config = dict(
    norm='rmsnorm',
    bias='qkv',
    tie_embeddings=True,
)
MLP neurons of a small language model. Each row is named by its layer, matrix (gate and up: input weights) and neuron, and shows model dimensions 32-95. Each number is 50 + 15 x the weight over its row's rms, rounded and kept within 0 to 99. A neuron's up and down rows have the sign that makes its largest values positive.
A block is one neuron, or neurons of one layer that tend to fire together. After each block is what it responds to, as a language model described it from the Wikipedia text at the highest values.

L8.gate697:58 31 30 37 73 24 58 31 64 65 43 55 81 55 39 64 56 54 61 60 36 47 54 49 37 46 42 38 35 40 54 32 64 52 37 57 45 49 34 54 63 72 38 63 52 12 35 71 39 42 24 46 62 70 63 45 43 82 75 82 44 59 57 53
L8.up697:72 31 34 51 78 60 60 26 25 64 70 65 75 58 54 49 34 36 56 38 43 49 68 57 56 22 59 45 86 44 60 85 42 69 52 51 20 41 50 64 54 56 56 75 45 44 30 52 18 65 76 39 45 42 66 39 45 37 69 49 56 48 47 29
L8.gate831:60 39 63 34 63 67 24 19 64 70 21 36 65 59 36 56 47 64 57 15 47 51 65 57 46 86 41 46 36 56 31 32 69 59 70 34 63 66 36 49 29 45 45 66 88 60 62 30 54 57 50 49 49 78 56 73 41 58 71 74 54 69 46 36
L8.up831:34 50 52 38 39 67 38 53 48 33 45 17 69 46 15 55 77 28 67 48 70 50 74 36 52 73 43 67 30 17 56 87 50 54 85 50 19 59 37 57 28 43 75 48 23 27 91 49 48 64 64 77 53 67 60 62 69 58 60 73 63 33 42 49
Description: Mid-word subword fragments. Middle subword pieces inside longer words split into several tokens, such as the u in distinguish, stru in construction, ru in destruction.

L7.gate64:55 53 49 55 41 48 48 51 48 64 48 57 22 49 59 29 61 57 54 92 62 40 59 82 50 32 35 29 57 48 52 34 42 38 53 41 31 39 41 40 56 62 61 47 47 51 62 52 61 78 43 76 54 55 29 61 54 58 44 55 78 69 54 55
L7.up64:51 35 93 41 54 48 51 38 59 37 40 58 42 49 37 44 54 34 45 64 74 55 57 51 49 46 59 34 61 41 29 72 65 40 54 23 34 32 63 60 26 52 48 51 74 34 56 57 63 31 61 51 50 57 43 70 53 32 63 53 75 74 49 55
L7.gate143:31 43 58 60 66 64 59 41 63 36 57 70 41 34 65 57 41 43 48 35 49 44 26 59 48 17 44 61 52 46 37 28 45 53 35 32 39 54 47 70 37 42 59 46 74 68 75 13 58 99 51 39 31 56 63 51 44 60 20 42 67 28 50 56
L7.up143:76 45 62 44 38 47 52 54 47 55 51 83 78 36 34 72 32 34 42 33 39 28 54 30 54 57 28 31 62 56 64 43 23 74 48 51 55 45 47 77 21 64 63 53 81 75 68 39 55 54 48 46 56 69 60 65 34 68 37 65 63 43 35 50
L7.gate190:62 52 38 32 44 37 51 58 88 65 57 35 48 32 71 23 56 30 47 60 61 45 57 43 69 50 65 45 42 48 48 59 36 59 36 67 34 66 24 63 56 72 34 60 84 76 44 42 30 36 33 34 56 41 50 49 69 46 23 54 65 33 61 51
L7.up190:49 43 41 55 38 55 62 43 40 51 56 42 63 32 53 50 35 64 44 72 63 63 57 60 56 50 46 37 49 51 65 53 55 57 43 61 38 56 38 39 44 52 52 35 73 65 52 38 73 50 47 39 83 75 33 69 45 51 44 54 57 68 83 74
L7.gate326:31 19 61 57 53 46 65 58 44 34 41 58 51 50 64 20 44 64 47 40 43 69 71 64 48 40 30 67 40 47 46 71 52 66 36 27 47 37 80 65 24 58 45 44 53 74 68 40 55 66 66 69 44 38 24 67 70 64 22 51 58 28 52 53
L7.up326:40 42 66 40 41 41 61 30 84 79 30 53 52 38 45 58 60 70 33 55 51 61 48 39 54 58 35 34 60 43 71 53 61 60 38 39 51 64 65 73 53 45 53 36 45 65 68 35 60 55 59 53 24 48 38 47 67 48 63 86 56 68 72 62
L7.gate409:63 60 57 89 34 52 62 36 41 65 28 43 64 45 41 46 50 68 51 62 40 57 50 32 64 33 38 51 54 31 57 76 40 19 55 59 58 59 61 18 22 68 69 64 75 44 52 50 61 39 61 31 44 42 58 19 41 65 37 56 47 53 42 60
L7.up409:52 52 74 80 69 53 53 66 66 58 36 39 37 49 51 31 40 59 62 48 46 59 23 60 57 69 40 43 47 54 34 57 42 67 46 27 29 63 60 44 37 76 10 46 48 53 37 42 52 75 66 44 33 83 45 41 52 50 37 73 32 68 64 11
L7.gate458:38 53 77 21 48 64 45 38 51 73 53 63 59 38 39 59 44 64 46 60 78 58 54 60 30 49 36 50 20 63 54 47 42 73 47 39 24 39 62 51 45 56 59 13 75 61 43 75 41 44 38 58 69 48 41 63 22 40 33 59 58 59 64 62
L7.up458:57 65 61 25 23 43 61 59 35 60 27 57 36 60 52 62 62 68 71 44 63 68 31 64 46 29 54 62 49 49 52 46 67 52 50 43 69 55 35 30 33 47 64 70 59 83 82 38 66 53 63 38 51 61 55 45 44 52 59 45 49 64 68 46
L7.gate675:48 51 62 52 67 44 67 63 52 86 47 72 56 62 41 44 52 59 59 34 49 54 49 39 37 47 46 29 47 73 35 50 34 48 61 15 32 41 54 73 29 58 52 44 60 76 45 33 44 74 33 24 51 45 37 40 48 59 44 29 61 41 59 45
L7.up675:37 59 56 51 29 42 25 56 50 53 56 48 46 62 59 60 45 35 66 36 51 70 65 53 52 57 47 53 72 24 38 46 54 49 49 36 48 55 68 44 27 51 36 44 44 60 58 45 50 27 53 66 61 79 61 54 54 57 53 82 47 70 76 43
L7.gate907:44 58 63 37 46 60 62 61 33 45 41 54 33 19 52 58 73 83 13 62 66 56 26 27 74 19 33 45 46 65 73 32 33 39 47 47 53 36 57 59 36 44 39 63 54 65 52 39 53 75 48 50 40 56 25 41 39 59 90 59 56 74 58 58
L7.up907:64 49 48 32 56 84 75 65 45 49 56 53 47 78 58 69 43 53 30 57 68 44 67 76 55 56 54 37 74 40 68 60 59 62 61 41 43 40 40 30 70 41 78 57 16 51 50 57 80 56 39 48 51 48 48 38 58 48 31 37 38 18 63 53
Description: Final digits of numbers. Last digit of multi-digit counts such as vote totals, populations and capacities in tables, e.g. 565,708, 1,517; weaker on mid-word fragments.

L11.gate173:57 54 51 43 60 76 63 36 64 30 53 58 43 31 51 51 48 74 65 55 42 24 88 34 57 30 68 47 43 39 24 46 28 50 62 72 23 41 66 46 34 22 80 57 42 51 54 34 33 36 44 43 24 63 46 38 45 47 36 60 46 35 60 51
L11.up173:64 39 59 42 44 71 63 63 44 43 77 50 76 63 42 44 37 70 47 26 67 35 49 47 72 54 44 71 52 09 48 48 60 64 57 67 37 42 52 24 71 38 62 61 66 74 82 21 43 48 55 70 65 32 57 67 53 54 49 50 49 28 46 68
L11.gate629:60 57 54 69 45 53 38 51 36 57 42 66 44 51 69 29 64 61 78 53 65 50 49 78 55 50 38 38 36 38 55 32 69 68 34 49 29 75 46 39 82 69 59 31 64 29 41 31 62 61 49 60 30 36 58 64 33 55 53 56 58 57 63 62
L11.up629:66 47 47 22 41 53 25 54 67 74 37 49 25 42 53 32 75 39 59 63 58 38 78 53 59 55 43 44 29 34 45 68 67 64 53 42 38 46 29 68 37 41 41 44 69 46 25 38 39 50 67 21 54 54 25 57 87 60 40 57 54 61 58 52
L11.gate1078:41 63 37 16 46 52 73 35 59 59 55 59 74 39 54 41 70 64 53 66 51 52 58 55 26 32 28 37 58 15 38 30 64 70 45 15 36 38 30 45 35 83 82 59 46 75 80 45 12 53 63 31 29 23 33 70 60 36 55 56 61 68 63 64
L11.up1078:49 54 78 48 48 52 62 31 51 55 32 62 33 69 40 62 65 61 70 67 65 40 65 45 46 85 40 63 25 58 52 34 29 31 42 63 49 45 42 38 40 55 36 40 28 68 70 30 52 64 57 66 52 46 39 47 58 47 54 55 52 41 45 62
L11.gate1262:39 20 58 49 73 52 40 60 52 43 66 61 45 39 67 41 44 39 56 16 38 27 66 70 34 61 46 57 63 58 55 25 46 46 53 27 39 53 18 54 36 55 58 72 67 56 56 47 56 56 44 25 07 76 60 51 68 13 24 33 59 53 65 42
L11.up1262:33 75 54 41 66 51 49 35 56 33 46 43 43 65 57 50 31 62 47 79 55 34 73 44 34 50 41 36 67 22 57 30 26 40 21 55 46 37 76 58 64 76 63 41 54 60 70 59 61 54 48 29 38 45 69 27 55 36 59 62 35 46 48 63
Description: Digits inside numbers. Single digit tokens early in multi-digit numbers, especially costs, measurements and counts after £, €, $, e.g. £14,000, 48 km, 1,605.

L8.gate529:70 36 58 61 38 69 45 40 43 63 68 35 77 63 64 64 37 56 57 44 36 42 53 60 30 19 36 76 61 64 55 67 54 44 42 69 46 21 47 63 50 52 48 42 52 53 31 49 61 68 35 67 60 61 45 64 68 76 22 51 38 46 52 57
L8.up529:67 75 34 49 59 55 50 51 64 62 33 48 55 66 67 67 76 54 49 49 62 60 52 23 32 34 70 27 66 31 52 41 26 65 20 46 54 67 74 42 58 54 36 49 54 40 50 74 57 53 42 29 76 66 38 51 40 53 70 66 57 46 72 35
L8.gate1024:47 76 37 31 53 79 76 47 76 45 49 46 33 50 66 53 42 79 18 66 46 54 47 46 44 44 40 33 61 53 23 33 38 40 64 51 37 80 53 52 60 53 30 43 45 65 35 25 65 71 33 66 43 45 47 47 67 56 65 63 41 24 47 44
L8.up1024:36 69 42 47 46 51 28 37 48 45 52 28 63 46 53 53 71 68 67 54 71 39 63 27 38 49 45 37 30 51 71 59 59 64 47 59 55 48 64 59 59 70 40 54 45 41 52 49 49 48 67 53 52 64 51 32 52 87 47 65 36 43 40 52
Description: Infobox and table field labels. Final word piece of a field label in infobox lists and wiki tables, just before a colon or cell bar, e.g. Authority, Turnout, Edited by, Genus.

L11.gate76:51 55 39 56 39 72 46 38 48 30 71 67 46 49 39 69 75 37 51 35 38 52 53 49 73 78 39 39 49 38 63 25 55 72 63 37 46 74 44 43 42 55 77 44 59 44 56 58 26 58 64 88 17 53 49 45 61 55 50 36 49 50 40 53
L11.up76:83 56 53 52 62 49 54 52 43 56 79 48 48 56 54 51 61 53 35 57 20 30 85 49 52 46 37 61 74 71 64 45 40 48 71 48 48 46 44 38 42 70 57 32 29 48 70 58 76 68 59 58 52 38 68 79 26 59 49 58 56 43 62 54
L11.gate910:29 38 57 31 70 14 31 38 58 67 28 57 53 65 61 60 40 48 51 66 43 51 63 71 47 55 79 65 56 73 57 36 36 59 75 32 33 52 31 35 48 24 69 46 55 54 71 65 46 56 62 36 24 48 52 30 42 62 46 62 70 51 48 46
L11.up910:36 67 52 51 43 58 45 61 36 59 65 56 40 63 51 72 43 27 17 40 44 47 55 30 61 36 66 54 50 64 68 44 62 48 81 17 50 45 58 31 48 75 53 42 62 36 50 49 52 53 69 44 58 51 70 36 47 58 75 77 43 48 53 22
L11.gate913:41 78 93 55 43 56 44 55 53 43 65 69 51 55 58 43 33 71 53 52 36 59 16 71 58 45 60 46 50 44 44 55 45 64 59 51 29 30 22 59 24 79 61 57 69 68 29 58 46 70 36 48 36 26 52 47 33 60 46 49 69 68 57 53
L11.up913:50 64 46 47 61 29 68 39 76 59 30 40 37 49 59 29 53 39 57 28 39 67 46 50 52 67 56 40 29 34 28 47 72 50 55 50 40 71 54 58 64 29 58 66 41 77 52 39 61 28 40 43 49 51 50 37 47 50 38 33 46 53 63 50
L11.gate1143:37 50 41 37 37 33 41 51 45 52 64 27 72 52 31 72 56 42 58 39 27 49 72 56 69 52 59 27 39 35 62 57 00 66 54 40 75 41 20 35 58 58 63 29 41 41 57 49 60 44 39 51 59 35 35 56 53 70 29 31 59 40 56 36
L11.up1143:29 74 71 77 49 61 06 33 46 52 63 63 73 30 40 66 64 62 82 64 58 36 42 49 50 66 51 68 57 62 85 67 52 52 55 69 30 63 28 63 44 45 65 71 50 67 55 43 68 28 50 77 56 57 47 56 46 54 11 41 44 27 84 47
Description: Mid-word split fragments. Middle sub-word pieces of common words split into three or more tokens, especially "et" in together, plus if in California, lev in television, os in philosophy.

L7.gate75:57 66 44 46 70 49 60 74 45 43 46 53 67 50 46 32 85 44 33 46 46 29 53 46 27 62 40 52 64 68 45 21 86 66 51 27 67 40 46 63 80 45 40 31 46 56 81 37 32 78 53 55 68 43 39 43 50 49 59 59 40 34 46 28
L7.up75:37 36 62 55 61 56 30 48 54 38 67 61 48 57 62 49 42 43 46 69 78 43 34 60 23 68 53 53 57 57 72 65 40 70 25 29 53 27 61 49 52 51 62 35 66 66 45 22 61 59 38 56 64 47 44 58 39 34 23 66 41 48 52 47
L7.gate226:59 22 57 35 57 55 34 30 48 48 37 50 66 55 65 56 32 29 52 53 65 38 87 60 15 40 45 37 44 86 48 44 34 43 60 33 61 38 48 59 39 48 43 73 61 42 54 27 47 77 25 36 00 70 73 28 49 46 50 58 30 11 29 50
L7.up226:32 23 78 40 53 56 38 68 63 46 57 61 33 55 34 39 34 43 54 47 53 41 58 84 60 32 45 59 60 40 32 23 42 44 60 40 44 44 65 58 52 30 59 71 31 12 52 47 45 47 28 33 40 54 71 50 47 42 36 49 33 47 65 57
L7.gate286:68 56 49 39 51 59 34 49 71 51 48 69 40 31 19 81 68 80 55 79 64 48 33 60 41 37 60 37 50 67 46 92 37 67 42 51 45 55 59 58 27 44 57 62 51 73 57 47 76 45 71 39 52 57 38 58 61 69 65 66 55 59 46 32
L7.up286:92 43 58 48 69 26 59 22 57 53 39 56 49 76 55 68 41 37 66 26 73 40 43 34 68 50 58 45 41 61 53 60 48 43 49 20 60 45 41 47 39 35 40 51 13 59 45 62 57 56 33 33 46 41 53 28 30 46 64 31 40 42 60 43
L7.gate353:81 49 90 24 54 41 61 51 60 55 18 66 70 65 50 51 48 46 49 41 50 47 64 48 03 57 59 60 39 58 56 44 54 61 54 64 46 45 43 55 53 71 59 04 52 30 68 28 59 51 47 42 44 46 59 51 61 69 47 31 60 23 66 70
L7.up353:45 50 49 27 65 44 77 24 48 62 31 75 56 54 48 59 57 53 65 49 82 58 60 37 60 37 51 50 54 23 12 37 81 40 69 66 75 70 85 37 74 39 48 42 60 56 48 37 65 38 47 94 65 58 43 49 60 40 45 59 77 50 41 44
L7.gate688:47 49 65 39 79 50 32 38 68 56 73 37 44 45 81 41 53 52 70 61 64 52 69 60 44 55 31 46 40 30 51 42 45 49 31 61 26 45 63 48 33 64 58 60 38 53 43 50 54 71 67 57 51 53 62 39 61 45 54 51 49 61 66 63
L7.up688:60 39 50 57 30 12 37 72 62 45 55 52 25 63 39 35 48 41 69 60 39 58 33 36 54 48 25 83 44 57 54 58 31 30 50 28 64 54 63 40 68 32 57 36 47 33 34 42 57 50 42 56 32 60 50 42 33 29 45 43 56 55 53 34
L7.gate749:41 48 79 60 64 43 43 23 60 38 48 22 40 42 55 55 42 76 60 59 79 47 21 65 56 58 75 39 42 66 52 26 43 46 53 66 59 47 47 47 18 42 38 52 59 23 66 36 37 41 65 61 33 52 46 43 52 87 26 47 27 66 37 67
L7.up749:66 32 68 15 75 37 82 31 66 58 53 48 27 49 40 48 46 34 61 47 49 43 44 67 36 41 54 69 36 68 26 57 56 62 41 50 68 54 52 54 56 60 63 42 72 37 51 36 08 66 66 16 39 70 56 32 72 54 53 49 39 48 71 57
L7.gate1060:64 48 39 16 51 62 51 36 63 53 63 67 54 40 46 17 42 53 63 67 71 45 35 46 50 53 55 29 45 38 56 04 65 41 52 42 42 47 47 82 63 33 51 30 50 77 49 63 63 45 47 43 41 57 41 41 47 54 52 61 50 51 67 48
L7.up1060:63 54 65 32 68 58 67 51 57 45 24 39 68 45 60 57 33 32 63 48 67 68 40 83 78 48 35 70 63 78 61 67 69 39 51 33 09 44 34 56 60 54 57 59 70 41 62 51 48 70 56 62 72 61 57 16 42 54 60 37 48 58 46 60
L7.gate1293:47 68 40 45 50 47 32 41 32 43 72 62 82 53 44 70 39 57 86 69 36 50 31 43 34 40 62 55 50 41 28 64 80 48 57 41 23 66 37 60 54 49 41 26 68 40 46 41 36 80 35 13 36 68 37 69 42 58 42 57 39 54 40 63
L7.up1293:32 60 42 71 58 38 46 59 57 38 39 69 46 41 45 50 50 60 38 54 41 72 45 54 72 42 64 26 30 57 70 53 70 77 70 59 45 55 45 69 15 41 49 51 45 24 61 64 29 53 58 38 72 45 44 65 38 47 17 28 60 60 68 60
Description: Mid-word fragments. Short inner pieces of ordinary words split into several tokens, predicting the ending, e.g. Can-ad-ian, grad-u-ate, Plat-in-um, Cal-if-ornia.

L7.gate68:75 44 49 44 58 67 70 49 48 41 59 52 30 44 41 41 32 65 25 51 30 44 60 67 56 55 37 39 33 62 65 71 66 66 76 66 32 64 59 26 58 23 53 20 47 52 35 32 61 41 35 56 54 35 28 58 32 50 39 62 60 39 70 76
L7.up68:58 63 53 54 46 85 35 48 46 83 55 60 24 57 43 35 33 37 48 32 54 53 57 49 62 70 66 36 58 70 45 40 65 49 31 43 28 39 38 65 43 52 65 19 45 57 49 66 23 30 63 53 33 41 52 73 43 55 49 24 29 70 80 74
L7.gate155:38 74 59 33 49 55 66 51 35 58 18 60 80 49 23 53 24 67 37 57 63 19 45 26 59 53 66 29 64 62 30 47 61 58 41 72 48 36 53 57 40 35 30 43 61 59 42 46 39 53 32 72 59 47 38 51 47 50 38 40 37 49 37 51
L7.up155:57 31 46 04 47 59 64 45 74 56 47 38 33 39 66 51 35 27 84 69 70 34 48 41 46 73 49 42 43 57 92 34 37 59 42 25 45 56 32 54 36 27 32 45 43 43 82 30 46 53 44 77 52 53 35 35 54 67 71 59 31 60 74 54
L7.gate279:58 70 54 47 52 76 46 40 56 88 20 56 78 38 60 29 39 48 55 42 40 65 63 32 40 69 61 59 43 49 14 77 40 75 54 51 75 49 59 31 30 36 45 41 42 39 74 49 50 38 45 61 24 25 52 76 68 56 57 42 37 12 44 46
L7.up279:66 58 60 43 41 64 51 32 52 58 33 66 52 63 80 28 45 43 63 75 37 53 54 52 52 39 59 29 55 40 57 77 57 46 47 47 35 59 72 56 50 38 84 25 48 38 42 49 69 46 66 46 40 43 48 80 58 33 55 68 56 50 43 57
L7.gate519:76 66 52 33 46 50 17 49 73 53 53 23 27 54 67 65 67 62 42 52 74 39 58 61 17 43 33 46 33 44 33 55 62 38 40 47 33 58 54 36 74 35 43 70 69 54 32 34 69 29 71 41 67 46 52 40 51 78 49 66 39 64 42 50
L7.up519:56 47 38 65 22 43 42 32 34 42 80 57 51 72 38 67 39 41 22 40 41 57 66 79 09 38 35 67 64 51 45 67 23 32 44 59 65 34 49 73 75 53 54 65 38 72 44 48 62 34 61 73 69 38 46 39 33 34 48 43 30 66 36 60
L7.gate645:51 46 49 42 41 81 31 61 08 35 47 52 71 53 36 64 31 40 52 34 81 50 72 18 45 61 43 32 75 44 33 45 41 37 49 83 49 53 52 45 41 52 52 68 49 51 55 46 50 24 63 65 42 57 59 34 45 50 30 45 60 29 53 45
L7.up645:57 60 43 21 73 74 78 81 47 10 60 59 71 73 60 41 55 55 55 54 41 53 55 67 61 51 43 68 50 81 39 79 39 46 73 70 75 63 48 52 86 51 71 10 44 57 40 59 76 33 63 39 71 35 58 58 40 74 37 53 36 49 53 62
L7.gate917:60 49 56 74 55 53 53 61 59 51 71 29 55 39 51 47 59 61 40 45 59 25 69 40 56 53 70 63 69 49 52 43 64 64 48 62 54 45 67 83 63 43 60 34 43 45 60 44 44 35 42 76 38 46 44 13 46 50 36 36 65 58 36 31
L7.up917:48 38 45 48 46 61 52 36 72 50 74 41 58 40 20 71 44 31 35 56 26 70 54 76 70 41 52 68 55 33 47 53 37 24 49 42 57 40 47 32 60 64 62 43 36 29 80 28 31 56 54 71 18 52 61 75 80 70 37 68 48 60 54 59
L7.gate1319:72 59 62 31 56 31 57 67 54 34 40 37 51 58 69 13 33 78 42 81 36 59 71 41 49 27 45 41 67 47 18 50 47 52 39 62 40 53 65 64 49 56 44 46 33 40 79 62 42 73 52 49 47 22 23 51 37 48 31 83 68 55 38 59
L7.up1319:62 44 63 41 67 62 54 36 38 76 39 63 32 61 61 27 54 23 46 47 79 59 44 58 39 62 60 27 60 59 26 51 63 32 50 46 74 41 64 64 78 56 64 27 32 35 38 54 60 55 71 72 73 47 35 58 87 47 37 46 27 65 62 40
L7.gate1324:64 71 44 71 51 66 43 49 67 40 62 45 41 50 30 51 65 61 48 47 34 22 41 38 28 54 40 55 26 51 56 45 60 41 39 68 62 31 68 62 17 57 48 34 53 54 27 32 73 66 31 66 43 59 38 38 74 48 41 52 62 53 57 40
L7.up1324:39 45 38 49 59 52 73 41 57 71 62 48 54 48 42 40 66 55 52 58 65 65 36 53 56 23 57 30 42 60 34 45 44 37 39 30 28 52 85 76 62 49 55 40 37 47 45 57 52 66 40 83 48 37 72 64 52 66 72 58 51 68 46 50
Description: Word-completing subword pieces. Later pieces inside a multi-token word, strongest on out in Turnout rows of election result tables, also age, ology, ice.

L8.gate288:62 49 65 35 46 61 54 38 55 49 40 72 31 55 51 28 67 46 59 44 58 39 69 43 32 49 42 66 37 35 49 42 58 74 30 36 61 46 48 36 32 64 59 54 54 87 48 37 49 55 57 62 55 79 43 35 54 33 27 60 94 43 60 40
L8.up288:38 53 62 39 50 60 31 41 72 57 34 68 77 21 47 68 64 72 48 42 27 58 34 68 43 57 29 49 39 44 63 56 27 35 42 42 62 38 31 48 75 54 23 53 56 57 52 58 11 79 22 27 39 44 59 63 23 70 51 67 40 64 54 53
L8.gate1270:64 10 59 65 61 42 31 64 78 58 50 37 38 50 45 55 42 81 54 40 73 45 34 53 56 36 44 38 25 39 30 48 41 48 51 50 72 43 49 52 49 48 28 33 73 44 40 44 70 55 72 39 33 70 57 28 60 43 27 68 60 25 70 42
L8.up1270:08 35 62 62 64 47 38 43 46 29 51 49 58 44 51 55 20 63 80 35 55 56 34 75 72 46 42 60 48 89 56 54 76 30 48 50 65 70 23 42 29 54 57 46 84 44 51 39 62 55 43 44 40 76 58 57 30 57 43 60 48 57 58 46
Description: Digits after decimal point. Fractional digits right after a decimal point in measurements and statistics, like 1.17 million, 6.9/10, 3.5 hours; sometimes digits in tables or page ranges.